{"n_layer": 10, "d_model": 512, "n_head": 8, "n_kv_head": 8, "head_dim": 64, "d_mlp": 2048, "vocab_size": 15553, "activation": "tanh_gelu", "norm": "layernorm", "norm_place": "pre", "norm_eps": 1e-05, "positions": "learned", "qk_norm": false, "attn_scale": 0.125, "bias": "all", "tie_embeddings": true, "parallel_block": false, "init": "uniform", "init_std_qkv": 0.0261, "init_std_o": 0.0261, "init_std_up": 0.0261, "init_std_down": 0.0, "optimizer": "adamw", "lr": 0.000548, "beta1": 0.95, "beta2": 0.99, "weight_decay": 0.27, "lr_head": 0.00877, "grad_clip": 2.0, "warmup_steps": 331, "schedule": "cos", "final_lr_fraction": 0.1, "batch_tokens": 131072, "seq_len": 768, "doc_mask": true, "z_loss": 1e-05, "train_tokens": 1154000000, "steps": 8805, "dataset": "wikipedia_en"}
MLP neurons of a small language model. Each row is named by its layer, matrix (up: input weights; down: output weights) and neuron, and shows model dimensions 32-159. Each number is 500 + 40 x the weight over its row's rms, rounded and kept within 0 to 999. Numbers have three digits each.
Before each neuron's rows, "fires in" lists the words (lower case) most often at its 100 highest values on Wikipedia text that the model never trained on. A number after a token or word is its count.

fires in: "as" 21, "a" 17, "became" 7, "was" 6, "the" 5
L5.up225:536484509568507506486465523484520500515434517543470520463425501424505434496454484547542479513566437501508546522494570557472429507550513554527553520449501495514484459519532516507583482477442530536512485582550506492435488466519432539455557572434494508571442561451491475462461481567361469552562526481463513481495515445516526557508536481557426513470479479458492545420546446526485498479480
L5.down225:487478486443570519499468546481491474518500504481408518575549502495502528506523479500468485406424549533502450524338520497517527555473547476455436513515501483526475478444506549478501538540515436466448472482477497443546487530530563468506473531545492541480644538556547451500595548479588489403485489553588485497510465512477473474475407565517571563497478503510512535508403497573536419509502

fires in: "he" 18, "there" 15, "the" 14, "was" 12, "are" 8, "is" 6
L2.up593:470533465558489473513597523435563549378496507487484524470515475437522453475544518585501521550520523493454478480575514503469456502528579482480446484491508509496562479506452513521477482494545515499542492523472486538506528552457481451468463508443432468528518481494487435534478442484499500501547527551499560530499415536570508490454490515453534469579525499425480539551487492503508497466556
L2.down593:586511565539451530436533519538548471502473482471437519444420507565523511526450442475510571493549555552534580532495525528506535480476474576521578444479536546449423420540556472536462512485467466511428517510471489489532463546503503513491510501530542500496552506478493490402514509482439526472439458477488468498463518430493457492516536466510471545422526542450524526419544527473493517436499

fires in: "as" 20, "in" 19, "at" 13, "defeated" 5, "on" 5
L2.up353:495492452492483501515449509527497493475517478583470533513546517558502459484553442472544407475452489520492531505516508486492520453529459538534561502426526488453512504509498558470552548477515517556491480488454496502488437513496517551500561502446489504498507421562495457505456495539512555486578551504502555548476495490489504500505451605457429505483445431484538466548461515444559554504443
L2.down353:492491513501495416427513534477467457529436456528519487508482471478534471463495463534481481450509402558530485505576488490454564593542503461526510497511546550469552488498451468510458432525513463509564529562507542481588495498484549460518552492498499476517477564496504515452567521456489465514539498453525573529481419469494403545530468529500549593494485570527502441528471561522523498528502

fires in: "by" 65
L5.up708:575447463405561462531487523475462494469567559526430543509562492496496471463516492485556570503482536491450502457523509538553496529449567527470465545533484492518500449578450498438519477481423474499515454466507503537510555509556513525503481503521471480538533460435550427489483481476454579526448506551507499508511409528464499559421436501478530484489482456490504471464478543477541535558547
L5.down708:521561540464510479546468428433544480432422456433443523456482504530519434464493532498441471466419529531499520525448450517515524463499463484458500474466493553505464530420527495462509505415438473517481517551443493533522516532416462511545466485532467486486471512487436514443491573494534521477461534487508537514473505479412526567543482492496514523516541454488512556499526428447498499523562

fires in: "s" 38, "as" 10, "kingdom" 4, "the" 4
L2.up188:574494543477559449488551503450487430412497560532501455483545502438400514484491543549516503508461499499455450554496479500537460542485511506492411482481541481425495454540471596548580518499541528500518439560547534545494446521528477424443515481427490524527535503542457482479496502571497516469536471450570544428596416477520426519506490494470554491526502438545507440425497447498535522467587
L2.down188:461481464539509519542479469537491550490557473550543529516515530516536523453503466528517465508512536481476481479548542491516496530471473515481515449499450419596492539509538441519471543523489443470423515481483540545449511441480518478475454511585433486578501480503499470535503514470498560475510506551575488468417533583435495431543531520485432455489562541471493494547474527583473520482490

fires in: "and" 37, "is" 9, "of" 5, "to" 5
L2.up1637:469494474506476485501465566463460490517524530470451549483488466527571503443575504463425427521518512553521517493597517530479517514422486514473589447531471497513441560528490573476450577546447432491492465545525478482416444492539499536514512446525486496468478444542413451510505469429474469554544437540515531459499480482445499432519471487515531522524558553507556455525538520439447454544435
L2.down1637:486432568534507486438426499500442487480518492411431490535459450468507494464523479536545505475430537378488486492489467438468454502500545513528438475543480551501552465509461501484549505453533538407535527512506586541561589524480494468549459462537525470465574503456504524489548548536451518445490463514444436551492495545500508497507475507498550539504589573554511491505564484536568483531474

fires in: "to" 42, "in" 13, "earned" 5, "with" 4, "at" 4
L2.up1258:471539583519523508524531479485545492500470516461480453501479521444469529455495471481505480486536445544437476534539502544490502514531485533557513535455632521535487536446457475510511501573486505461509533526491487488524471492586514475555534452464555463566564527466500527479520485509476481527495499520515490463494441488524510507481405588526490482538480483551501414491498412461462525488522
L2.down1258:518512510482535424499477503506404523432498460502481499510514551418469581493543491495544523519447487465540509495487472461559511571562497457496426519522505486498530509521446462468473533428524484483538479460450518540473532418511579423481403497558447489495535490512534527519494483438446563524561499504448469552456540592523466513379502572476469544505521473515565506508463524561556500457570

fires in: "in" 82
L5.up2015:429496443499524479532464433498511469460480495473480588508473513481518434508516455565485520547460443533470509449536509488545516516417461504505425541519491508497526457474503546517454546407590426398530450514501528532475483514461544467526550435489460463563487581475512539465504554524464551500541554507508553502520501527512461555491461544514493499504562501438529470531523463489508503503573
L5.down2015:479537503518455511506554522470475548524486538578515515519485470514493559488598531537461458555489518403476538526475473473545507469488504436425487435539563564548493502488504466474519465522491545463525515539523513474525493511516532489438428557553494508504477581488542499389496556482568504511423499560528512546527457439500542520482497492450511554496472493515545533552451568429604559566468

fires in: "of" 41, "and" 15
L5.up676:494530541470501472438535464516499458500468486529544512487511538519473506460535495473441477496466490550457452482514524445460488498482598429482463478526560417479395504496549485536499510536563501488479403564560473517485462523503458492419547481503498514519458538438503473501561455566544466487598542489467504469513520543498547508468513531438525472531505476483535452531434500504467498470452
L5.down676:477436490485452487556508497437542496468519516488489634542507514558471458508422515529428528497491560558456484495478472485494502437506445519468520495523523531548480466531496505505447552476470430507439584449533493480510530498497435500572536475569521453495472482547503496437510505472449489470499468486551541498484442475503506432537502489518515493561491534515525536550510524469490466527488

fires in: "and" 33, "s" 17, "he" 14, "his" 11, "the" 7, "her" 6
L5.up1073:492442494532521440518478510481442568476465476505498436514531451527501488521553474548473532587425455538508454478498523513512518463499569534445593456472586514558504519486556519545518523488487446509491475558492532485563515564528477547428455504511460508485506452551456549536487580559505483477504448513478514512484546543613530489476545541521546529562557459555519482600535504533500504556453
L5.down1073:500558493523539471470566525461499515508496455479545477442452408489565491538490501513536474496470472461430500530533503484492529497514505485511450533514506518445543521465525497488547478517471543572504484489462480543470551532533448556516473469439469479554528493524470515471521478561436520447521532285530490523510485506576497539458507517496509532564501517514453490459467528477558483524492

fires in: "in" 36, "united" 11, "the" 5, "voivodeship" 4, "western" 4
L5.up1742:468505520520487491433449414473535526494545579574496481485484482495481524516511462526524429508506468501429528473464532451568504451531491531507556476566464528442528511564446502586540505415484505434536405464529450523483512545535523509500516470530473484460440557453571528557524515499452464444497465557503435516513479483522516544528464605552506470518429475444516518497540428464504561460572
L5.down1742:481475492517514546503561394476493529567504554513503480477495512458481536444492533432461499481520487479473456452506503479542484427510515455494513475456485470458549521515533454435489480467512432449538525474521424522519483500551499507561594491510500507548561437481560488507596482421570479400488508532522513452463553497512501475561510515509531511513498469476500506517460430504445497467459

fires in: "as" 17, "who" 10, "m" 10, "km" 8, "sq" 6, "that" 5
L2.up982:409465480536470449577436514493411451519574468566473519547555495507512523524479438480545461454585473465500478495513452505438497541493568474533475530463525475469528461554416515495503515555590530487605484514514513468457465551514475465572511515452420516498578514566603480457467463508488572504514524550468520473482471507505488516498497502482498438507455514523421448545516531507517514495539
L2.down982:508490537486518560463485494504506511477468512506437516528536544499445561535424548507560527485510504510536493564542464553521485505559553502445457523479544546510503493474482499577478520411514473542446545504428459497564542512504490601445521482421462481541563597438510464473466485486559480493531486486458458484544522452432521596490475533498466489517519475478528509456491462382490531425509

fires in: "his" 44, "s" 36, "her" 9
L5.up1391:489458555475499471501521510514446471525503560482437614545478504441476528444538426534522500493476470510494526423561512536503472511489512497534482529481495514461470472391528533544535502434505454462513455446538520522499477524535515583514538451456512513492460540522542514493517455528477519547491497520572487480526543540508530492412472598467425525511566487527467464554540479502472454439435
L5.down1391:484508550471468460543530523417520512494514380514442548512546472463536495511524552478417487527487547469485432492506580525481538491486505537492510476505414576474509524509520496532500517522442543523525540484525535525491556460518469534479513461434494514506556551487480565513555485470491490572546434547512553420491427510530549445511464502507522512465424487561516448526493501459439506550514

fires in: "in" 32, "across" 12, "of" 8, "the" 7, "coast" 5, "western" 4
L5.up1772:537473432398514427530516423472489490515557505456473473457453572485527532559471494573466532515481464477418476454442502505530532482500495552494472478534553492572512441482597570532464542457438463498512532447505494479468501547496537494521508450570514553493509468465448465482456480500480478463471488502472457489564482496615500489426443467522475505530458456440525430504536557470444518534477
L5.down1772:498519454501409568506504505502555501447543514519509498514500594445547533494447581438528471473531457442444568509507482561549588556506521490521446467470523514482458485543504515541400452466536542531468530547481507474482516469492397479525458520492461474476450426527498548459525511507477512513458460600482505496527463483470582522520537515490491527512499480418573485432450471462483504457583

fires in: "in" 37, "through" 6, "by" 5, "between" 4, "which" 4
L5.up119:540482503467496488472532513423498441522571509516446546566471523482453510477560465453493517485499499499448487479488506466511542529441480498509466486511487459405437512472455526544586481469528484542527468536479435450467473598486550450531520468490485529556497539475547510527531410464467472448484484519525388381579474604513435563488504625468546506493514489494550524478492499449550579525462
L5.down119:418527513431502596514511456532450511515461552505489521550416507532505507459436502502494463450448481440523513450518492544519455479554574494486473395495467516595549528508448475534516517448477552448540514429527496517507447500465458544538540507518502480452553478532510493446461521489466501536499547510499539490419462427566512459492449484541505524548493495492484505472492489454565505517597

fires in: "at" 25, "an" 16, "on" 9
L5.up121:513528554501452482478509534523516459463467506512545525508467480455462531390511475564500516518474441488502568414456483583502422496539552445561473472514501493510562450497445443512516479516539487520440441439544527470522453536538510520503436464469448390629505506535476448504500541510496443532483470483540512442485412548517576495439481539581518468518544443552488545570521566509514466445517
L5.down121:467572477452510509486469480434450523492453428543447535482480450558522501456513440510495472516506496516434390536514487502489540463512525473477509509545544475554425451517446522427553502531473469396604576501487422504430472542481503506537447502521481492466449479502536458478533552485440567422488510549482464463521477501536524435527508516455464511582535505494553551423444512447498469606496

fires in: "state" 20, "national" 15, "united" 9, "country" 6, "world" 6
L5.up115:547471504451488456588475528483501492460501527440485533482434500449532477418551506523453467532531494489457477512487461504528576463471551483523576513438519474470490482542521480459550414502512490452480476555566485538418532528525453545567501448525492506550506537552465452464529477489501508487548469529542506485527460497553532520489473562513499459569572451550424535491533509447500458466548
L5.down115:457463584571548546541502488524537493487462506503515538490559463470537490531487533492470390534503514415506475545493440470481432501538519487537501478488422539523448454470490503447516465456564500541528475473493468511538486433484496510423513487502548522526510453504499504505572430577534511517479573523460527488423549493488522446469485559438509501549492522508498454543484567467489479515465

fires in: "year" 23, "cup" 19, "best" 6, "first" 4
L2.up792:521517454553539477500483539460487521509495477504464482540506532492460469483542490466472528485500500483507480505514464506543487466445434535528508527466538554463530440543495539500550497407494499443549515556541537511421511526537481477494543482462502470481513454543563473534525509463553522600548507531534571575464468577529493453457566589464519531531431500539483535516467523511417497503523
L2.down792:488482472516482487513538544491501601517480513500499474521537473509489473487459538486464464492457475468529530493468479494519461524506561477474405520501465498452476500435439522504504576498435531482528454503510523491562488516553497483534537506495569541455505580524386400511468505581429490435516500508463486497559551492430478541499415573438496449558562546416442473546497454457471473481502

fires in: "is" 17, "was" 11, "became" 9, "2003" 5, "2012" 4, "2015" 4
L2.up1037:465549455484547463491535450474464514404532462444510517540504508547534607466592490527505476553461446515524524427494506443488447493518500511479479546517523472463482527529453505495525525476542520477575478549481489607515440498533514448480489466537484440514518564479472510468494527503489499468580537529519461549514494519492513566547428568500454501531561473483531534420484447511521530459495
L2.down1037:511470451466518551516543528475544456556526494598489442524529496462481510427496478518458462469484463514459503496502529494548539497557517429539544439510520514456519518459648488487499528506582549505517581514528501543414411520514468478472501492515412497530489390542484502478511435447524494510440538503507487438475504488517460432522510531524404416509486405441479513555505495508485523531547

fires in: "and" 26, "to" 20, "yorley" 5, "before" 5, "without" 5
L2.up1289:468546509495548478444526561537455539435443527493468488531475590433538436484547473502523485516482523462466470509564498548468511450469505538475556457551510529536464555507453451517460509558521448422527439502435429509423530530550507503545492528504498493482502452572423469464466478410503519541508523496483471556542568517464511533510549452483491485484513463537526442480502516501471421511444
L2.down1289:505512553441439580559478467488487571501498513476554511482506466496460538531525467500513400515476505477528536519558468514598549446486504563515450490498522452533484481445475422580426589473501541549488477472476439551539551500465482480492457492445523541481479615464464550466536499485507523447459433523451445549516470469433480523550481462483542521523514497532461499435490505564569537526468

fires in: "that" 23, "which" 22, "who" 7, "amendment" 4
L2.up1430:438477543512462487490502498460530536456405464443527415463492457477500540518527509514539427494479461506496502482537534585525516541514492524497416568438595561449541423521546501517561512489497497496524469498524477516524545551499489500463501471531513511447506528504522449516500483490538492533554473534517393479423499484434588570479533557523490442513479450530521484501596443486457440523466
L2.down1430:413529574431486405535514433506464484551549504451575466454497534466500454519488453478510475504479498531529422446511588528479488445477466486493542498532537442529485476558437492548544547429563468496531464594529520516457481550483458574456541508469460500531502524479431470507541556431485476466466445528527509518512537542558488506527413432502429484498443434491576529495492419476443461496461

fires in: "of" 46, "on" 15, "in" 11, "to" 9, "released" 4
L2.up50:579566550477437590464523468446504524504469520496387444508471576473397580431532509501544438495520492492534511453495520489500535455495495480504459439474478457436530499516502562514556408499507472451514461476458522511449569473512417418498467456576513540496519494557577573449510515510462456452452504497523479456449487474496429490537516603520494444502580495502486438489529456434470498509488
L2.down50:628502547443478560499480472534487480507536532528511442514562465554492438494490458516455555435557505505457576470418454547514502481520541520556534515520509548457541489519479485533488478492411538498514539474604452543552473521507498536443502461514520469501521439431529532477493500486468498498574453450480501442471481482544542470495511515515568540531505551432473503471465501576442564543553

fires in: "that" 20, "who" 11, "one" 8, "they" 6, "which" 5
L5.up1961:497526549514490503489487496436464481468460507574452470531534528479493494492516496481463458518525506468552434449535507431545504496447518537544417451488477434487574440542525524491519488529564461415436504447571575581514445484548460430400567500509460464469513538438534566455566485483499513580488476528519480468485481537508462510467460527473520460467526451497458541552522478499477576459523
L5.down1961:463485563572442474475451488500496452478514546531450504459530466495461486560527577461431406511529532517583504522457445624442552533564480497582491507524489507510487517479485565458521492489494521507530492470576452461491498483492548490509452363468461487537552504433562585471516583452452508478470405524532459520535456524495483473523479515513429559390463531503504453518453579447542473532538

fires in: "this" 51, "from" 5
L2.up313:481531478578507435378521502531517463472510531426483457518479442436518488513514506529525518511509524499508480485476534464462461515495496496554478476446544504483519574534533510556484524480491486476501528523460473465570446555447508572462549480524506414496499499547462442535483524483472556518543546530501527535435454573437510553426452464497507423524553501541524485583413526511571421464514
L2.down313:440491525534443478495559469443542505486553542537463513476483548477510478366470570547548538506406514457500487529456559526532576539478465465531520399518514469515461452504495390528517464545499509533480473511483508408527520510522462507438417492467480468535539496496532461507520460479515562453462550517501515466483504514523504425416510465513548486468440508502550549538433570430505493533513

fires in: "of" 50
L2.up1688:504554558512495554481496508513461533500424527440541560461481503488516513569486424585548452497569440497513533544515579502436533467458580536522545475512508487409540519527522481506447551501587442529511501502473548542500464533523497471590496549592439529521466489500490525499440537467492510452512500540504475533551538493482547458447469506489559473514520534462414518491567431535546493442487
L2.down1688:495497552447495482503518497455523480525440492487431453501498545443556505433454465567468539511511481507429501463458497474464425562514573526512414476538484429493556511473485498514469449508509466524481532514476499473520495536476482506497555511564567507537513484577509556461565489456525472512588447545447493523501511488458493515512516523496475532415479494471416531456506513556510570529530

fires in: "and" 37, "than" 7, "or" 6
L5.up948:500462471471545526440569526496450492498557501466511497491539505534522508469441480545485495521545456452430450535600473452517552540531503450534511403545431484559573498468491469528519561518442520410477431574495542507524495507582482476472584493529539434556531515485483533535522529494493526521437502529493519457480462485501451487483538532556490388430565500549528498516485458390544561570498
L5.down948:439541426482521466507490500432544477495526500496474473496515417564535384470489492521537580458573434514586532461573564466545455504494524522437475485485498539488465523517564443553505514554476524510565421528510505469526484502448514488540427521505494529452576434477438522463493450548458524486502486528510452553534451482502497467521467522515487481483533476481510575436476496513481513529523

fires in: "is" 14, "been" 13, "also" 7, "2021" 6, "he" 5, "2012" 5
L2.up1963:453454470485487477458545458493460527454562538478404582513582521471475526468550524567471470529549462513571524499462533531470485543477425451494460550453507468521486420501432494524466472541559469491515541521523454569489527400540422468488491532485477464469483477486506422527526450448512489454572451526556434515523414507548498523473427591468586445495555548493568463434517471496542523490557
L2.down1963:555531423521428486470473424547469549504490467532506508502542458497519500563512520464460510526466541527476525544492425571459511618519442438574487568507506503474495484581497447543508544497543644534514487528532543557483537493471496532469482511528458526526476489489441491463479456539489510440386492488489472534525524566545426541498419565511537476461532491483460450490514480434512415574496

fires in: "of" 36, "to" 24, "mass" 4, "life" 4
L2.up12:500518516491496463470538498447481462546522516503414460503526563479432438479511531462473467523480519450479437480545505475468511519451432454498615537500465508481501476526466559547471482519532490451514546500520437600558448564466447538472548486467531515531472436439483555521493426530511478553516532466545482530523471589457575503484520495547547451464525480455561513464454534478440497473470
L2.down12:475507525511465543527497448538457597571596489537446560527496516471482531508471507565548503505488513532488474546514496547489447480537513472494528480505534458547439520519443433517473580576602466529498532577476468471501538575498507449509442515464436447492488506448487437491389502511554524462435574523503480515470490502460522506455540417467490501570565565516506505487557452441419473469469

fires in: "and" 38, "he" 18, "with" 7, "an" 6, "by" 6, "she" 6
L5.up465:486521545492507554458501455528492498419492470509476495490428553487481426536521431521476496545468441515527444525513577503445501431467535421455513408534564499478551496490474465529491496574486442515494471500479514517550482559459466495467445501442549532530497542488495518512533458463524490526521468537493565438501531532498510496510549560502446539510507463550497531523483514486566468445518
L5.down465:397467459476528514474498493561478476594507543495574566439521487511519549513538523520509513513465449465504548511531611414585487598486495450571552514591495537423516515498492517443492505527525471593507443461506514505477527495483459523529485583501451492501554450472464532488494514456417466456520524296468518473505489453488472541583491603546536530474463546527525482479532495479514464497484

fires in: "of" 50
L5.up1624:470460463477537508466527489491581542453494496522478495518541471539509551349548435469474538573495477470443405509514529481500451539508466533515518536487524462460494514539486534559537569443492508462507485491494485597472507456459447510432524469503489513486476544484506537454494439515447522563517565480531502500521554474507504455483458493541555441510482471423528454434466505491421543538507
L5.down1624:497430494444483466495505541479473556533541458473470511539517544516496481524504521485492448488483470470459577549504498480519528488462510521499465493495512499548450565475528521523473538505501521475544525588583516459479495475544482508518445565567454471519427485483529505467529487439403460492464499466543418471565492529605510513450559516514437563555588495489533514540498469552582431474587

fires in: "round" 15, "total" 14, "of" 8, "best" 6, "north" 5, "chevrolet" 4
L2.up253:570499474534523519528547545453556457470503453468532546543426566503533509470502429459510458448495461438520500492522483489516506467447490526498459527437506562484509472500498460555525492447494482506466479573487457485495469535528446469514525468538519528477531479531566438555529546455528512503550572511602428501528485528455528451441513501545502527442497541543505564533556426533554515463550
L2.down253:523497462504531482450455534530516463546540432550443529480469558483469496488445481457503506479516470454428490460508529501493482477461504510470551556506502490454465550473573482493506510505538451527521457530487577489540518459513536503487504485454552536497556499503479415548534589475524443503536442509500543510581555554510497492508508517479413537490556486453502470549557588500454561521547

fires in: "that" 21, "to" 13, "is" 13, "a" 12, "born" 4, "an" 4
L2.up222:547533605486536549542436511438455505484431540459515451482465492536540421391512522562539466466546441471437469453523567546466461569461548546522464522482569520548510503483520528531568489552495468495534423575552508462506486510513543480493506521538429587456496505444467530511510448481417513550443519457502553511493500504505539455465425496528530538544508464471486482486521555446531466523479
L2.down222:529534557470525462496571510555523565540522444476483505431478540487617583504434499483482462535462523477474457429575495576564476445499496510455516453524491500508516483438535536494492565458455537480548448516466568531485433442497522459472495513536563475474438470508477462477488506540541486515450471478476488545471485516453423478494509485450465463521552526522425503509362494481443497472484

fires in: "but" 24, "and" 21, "s" 5, "however" 4
L5.up978:551472519445563500494471517436469498498445561570504515476522518494470573564576494533492452515569492477437509455555499552439533545524526482494507463537547524513465525463497510470562461489444411536456469475517554456500501473501466493508553512444486445591502561501503550493466576517457510513558462530453468487501477497538481565535432473447472436522473484518547465504513479496535491562516
L5.down978:508518533597596444472489483523471494506516557500504495547517515478543448504525484534408517473466456532439406552525528511450468499528511527488494538515499504514508500494512460461559474466551476420559498556455506469521436493527514513531488513499473480513517470565514516512601517440482459493517498431469528537470504495501515452489492588462536489465459508487479516493469549545558518447445

fires in: "for" 21, "of" 16, "at" 15, "with" 10, "second" 6
L2.up959:528545554527512457482642597489521470491527514481533442490473576495497492478554458533540419522553489549480526543586497517421523452473489462532483486480536539479504525448563440508439461524442450463553546461464532537457413485520510490544547509471519513478544461490556476542437493492465533500494467455554513464485452485495550512483471518548486463492564437491467510494509502435502494546446
L2.down959:545474537502463475478456454562414504466518462464421475495504520502526497531485471499554570486505523453462494533504545598595478513535535497460497517531496514465499472472452483463468534438513531456529481505445480425520439514522501485549429473494530441473509489483483493553536495524503504448466531473565455495469524496471535377508501440490512538531447571473548528538528533453550476552463

fires in: "for" 19, "national" 16, "and" 7, "a" 7, "as" 5
L2.up134:571566396499536566481516468466482465462506512581553532529531512469513479487573437496512522510542551476475477513505494573477473542577491448506563533506505491513517428517481465472439495431477440445540545536561534481450462506491447419511566474517518509460496468466533451441478509370487559524525529512481484461489517541600503478482479556525503537486548462428478541468518488470493450451485
L2.down134:529519497477524564456497431565488512482444497481540426485489449565531509508540532523481545483509466482446589437424563481465455527389519543444504417456480501498497550535575503483522462482538505477521378426487467502516562527491494590465449511515467475454522454495480503530521497531489573440482488495535535454473527412416484460547547543494448500479470518478548489508530508498570514449444

fires in: "that" 27, "in" 26, "when" 8, "caused" 4
L2.up1230:525541494467441477496524506518457443549528432489485481483500476445530543448519501476458533571476449476493501483517467579503504586509477499563542480496478440446456447550437548443522567511453504479471415512474523541551538486491477471480543523542523431526539566446494529499548485567444451476508465512456521559526503480575471587482506466435523528498565514508509475432465549499557539552547
L2.down1230:516571453534474511484533475582489515506515537494515444433514471528514490499526499446513515490511435540475461473490570474541511493540560476476511440508506457531486488494546520483527497516461552543553575486488515534548452539544503464437562486464513505503402520448479470478473522476532537540503478498574500472557534490449531570520565505458481530522492521558467512499529501567460659463531

fires in: "la" 11, "los" 9, "der" 9, "el" 7, "national" 7, "world" 7
L2.up527:522525472478481472479522470486561602487462558491468536483554476487502466460545511540489508471529536505427431448597546463559433470535440531567516543436469516535531472494433471494490502498528468460544520456558529466515481517561429545472474532603533504553472520560516493474467518508500504457602576537525422521410530521486554456527498496485478494519518589474399526532542495463524496466492
L2.down527:495482471530477478527484465562516496423510461400532433504479493500435550508471501461585513481533443484468530404468445494442452550497554416502476472508498473528571499522506596476509546536547511487510481526487490470447436533534458491453506514441441431478461538487537501466486483460495577487483467484506466504515599466476506411453525512438564504519488549366513514498522503497511489524453

fires in: "two" 44, "three" 13, "four" 7
L2.up38:443459486536488551553451484520481547497480567519549457495486492457500446459548460555492408552421476583541455526546506423451514483433472534429499508519529516522527464457451478536554512524528451509527498518520556503545454560464548448464621479463501580476485411475446449542511420529538491567533506494535481443451471605487446490470451596499429519546470446518474491547459470504457530480488
L2.down38:573557478489569530496507579615486486571436475534484516471537509538515433455551436450527475559501521504419482497558533494489488472400452553507462550478509485485523480483499455449531500522531454522431551453430442563538455456450479507575522473512473455497555531491509503510514520431476475456521507413496538501492474488493497451475471479498534508493399464481522471455491542504490574486501

fires in: "a" 34, "to" 15, "of" 10, "as" 7, "the" 4
L5.up1499:515473464495489491411563465460529477472531603488513490529564480553425438507522512520494558506496487458434460523544474488571508488497501530445511513449524482514480509432539449489453518451454444449574475532522543562429439475558368508463546547500493518559582497514498509512496528532437523558529501470552504536539423510544449553416430466543526521553483485431495485503496466405512587489537
L5.down1499:495560494459534471534483425552480524481462511442543458476503536477461519501443534565492483544464458505560476465537498512506579504528512463486469485592481461530519515472387451455537507485497509496466528488566516468506484526470510480505560522539521516509484505519607498471495485470504495490494522348513534442519526504477521476512512441509516533478545543443499493499493518506470473575450

fires in: "two" 22, "three" 12, "four" 12, "anti" 4, "five" 4
L2.up1737:523477539498477441522535447453519534426513460520452459550537412497531568377530460515478518494517498497500494505508487497547509531448500414541479577527499539509472491461460571483509496541484493595613457483477537543573533503510526451493496539490516539456563476518541460524535533621484534507543472502530523443447479537540493504498505513458482485498535512425480514545450438562539543474416
L2.down1737:480556448523545567503477511465525470468457525484563537502461459422443492511503506521536434553491519523477576496506457515480459526487538579466515541518482500629547499522483531482506558444487461445455497500512516463475484532517491454507476502536508494531490464533502442444441560526462531627463537447468483468492527525452510475477454509517448541472449456579506488492508540440467468549583

fires in: "in" 33, "to" 17, "when" 9, "after" 4
L2.up632:502475511531478511549527523527481576470559457508414491523536489513478498542554490538488518474516483577407549449497494560516550498456465482496459454456486463457483492488368494545522488529511442473583470440521545540508556466541413429461566458489523563536483471482451490568453531558538462511499493520530491464514431500480472487511469593434439437533465481555513450492479497497534528541568
L2.down632:501480492429539501515520459488515511532479423506495499498477504494538469520517534469487470488532496558554530538528577519533504514571594506520530489515448450465562422454521548496472497565510551482482529503482511558444468485519536563510448555466545504503524483523517425504458515484588514469480465554600529438525534512475546471467533547519499446472496511401517509534469483516495487534405

fires in: "her" 31, "short" 20, "my" 11, "long" 8, "your" 5, "full" 4
L2.up1921:474490551497519496452566572495459484558444482441539502508456516554441493514487445520478483463558475477390493495556559520486484455547491511564404439546559548499474421461481544604589547489498443466549498491469512480516515506509484520516508537466478572487539581511488548550446522482420533483449588461508545469613524569484521508517486516482495473443563501554523574452494466470504451415463
L2.down1921:497546484532467516466511520451462447537534554497466494564446458473482504490469514516523603450506488467473479518552483514532481546531506482525475544452526465515550480479550488491468509462525455416479493522471522500551528539542460426505484478517597533499463390518520467503553524560475460512540485556427465470467528461485500550516407488506507492453474510508514505524515454469500428478439

fires in: "which" 57, "who" 23, "also" 12, "it" 5
L2.up415:483502541458507510508464481525469498398511534447462445448508528494540474471529446592474496467539456488464393455501487502452447529467446510578513540517542426460437439565485485492552462485515460476468462547505456497526444554494502510438532504463463554466519461504516457436524474548495464524526466564539501561463481542507500551526459508493464441563497578598536477498438543553550411500578
L2.down415:487545514542499512428493526566478437477539528505451548483515475512536515417490508493551475499492491538517477524501533494571488519469487507510514535472517531532506517626496513454450537473557547508491485528498438416483520467490499545446470515564529489439442489536555485427532521480473509465416539494480474548545501497521515513453472467443555536447431493450476472542497517471496517476531

fires in: "of" 11, "with" 10, "from" 10, "at" 9, "up" 6, "on" 6
L5.up731:537493552503496545564513472483466540502485511551495579458533552563493467482480484469441506532488433478479492518504512551451519537426471514482522451492475481418510467518429471492463517512470455498492414474480442564463471519558517545472523487499507551570559514503571467472568511457548454472536578466513532466520525454517478513458469558544497479491459446425449529563512514481516518474478
L5.down731:468530538448500485424439567545562456459525512599491583511553474503509460476464547474576477439539519499464540498469472488474510524529561528496534544526523491571523515578469490452502450505545481494520497522512467515472506482489495572456518559538454498473516506456487542539448441517498460478486488603530492486519471482504502576521504555556434533508544431563512531521491530478474463472484

fires in: "both" 21, "place" 12, "s" 10, "one" 8, "ranked" 7, "three" 4
L2.up385:533473481531483469501507443472447568422399525474484463466449491541558512555463470529486416502468461546566494537484558484486481490490473546537445505455462507540494470538523534558456511572561526520527413530434472530454490504519540503420526529439517503498450507500494434536520489531499465462505499523466386460519450504529491510474540580560464475482510488462519490447494429543516521457536
L2.down385:479546486494483482488524543519480478588476484488419533486430463564498473500557521440462503399518569477465503468558438541540482523503488520470447492511467484526492513504432527484526464442457533508515515479459461497545466479478530463501518520553510532573590478413563560533582551512414538459535507529482517533567465503546541532490510457518529575489509459549487476521500527590455474529403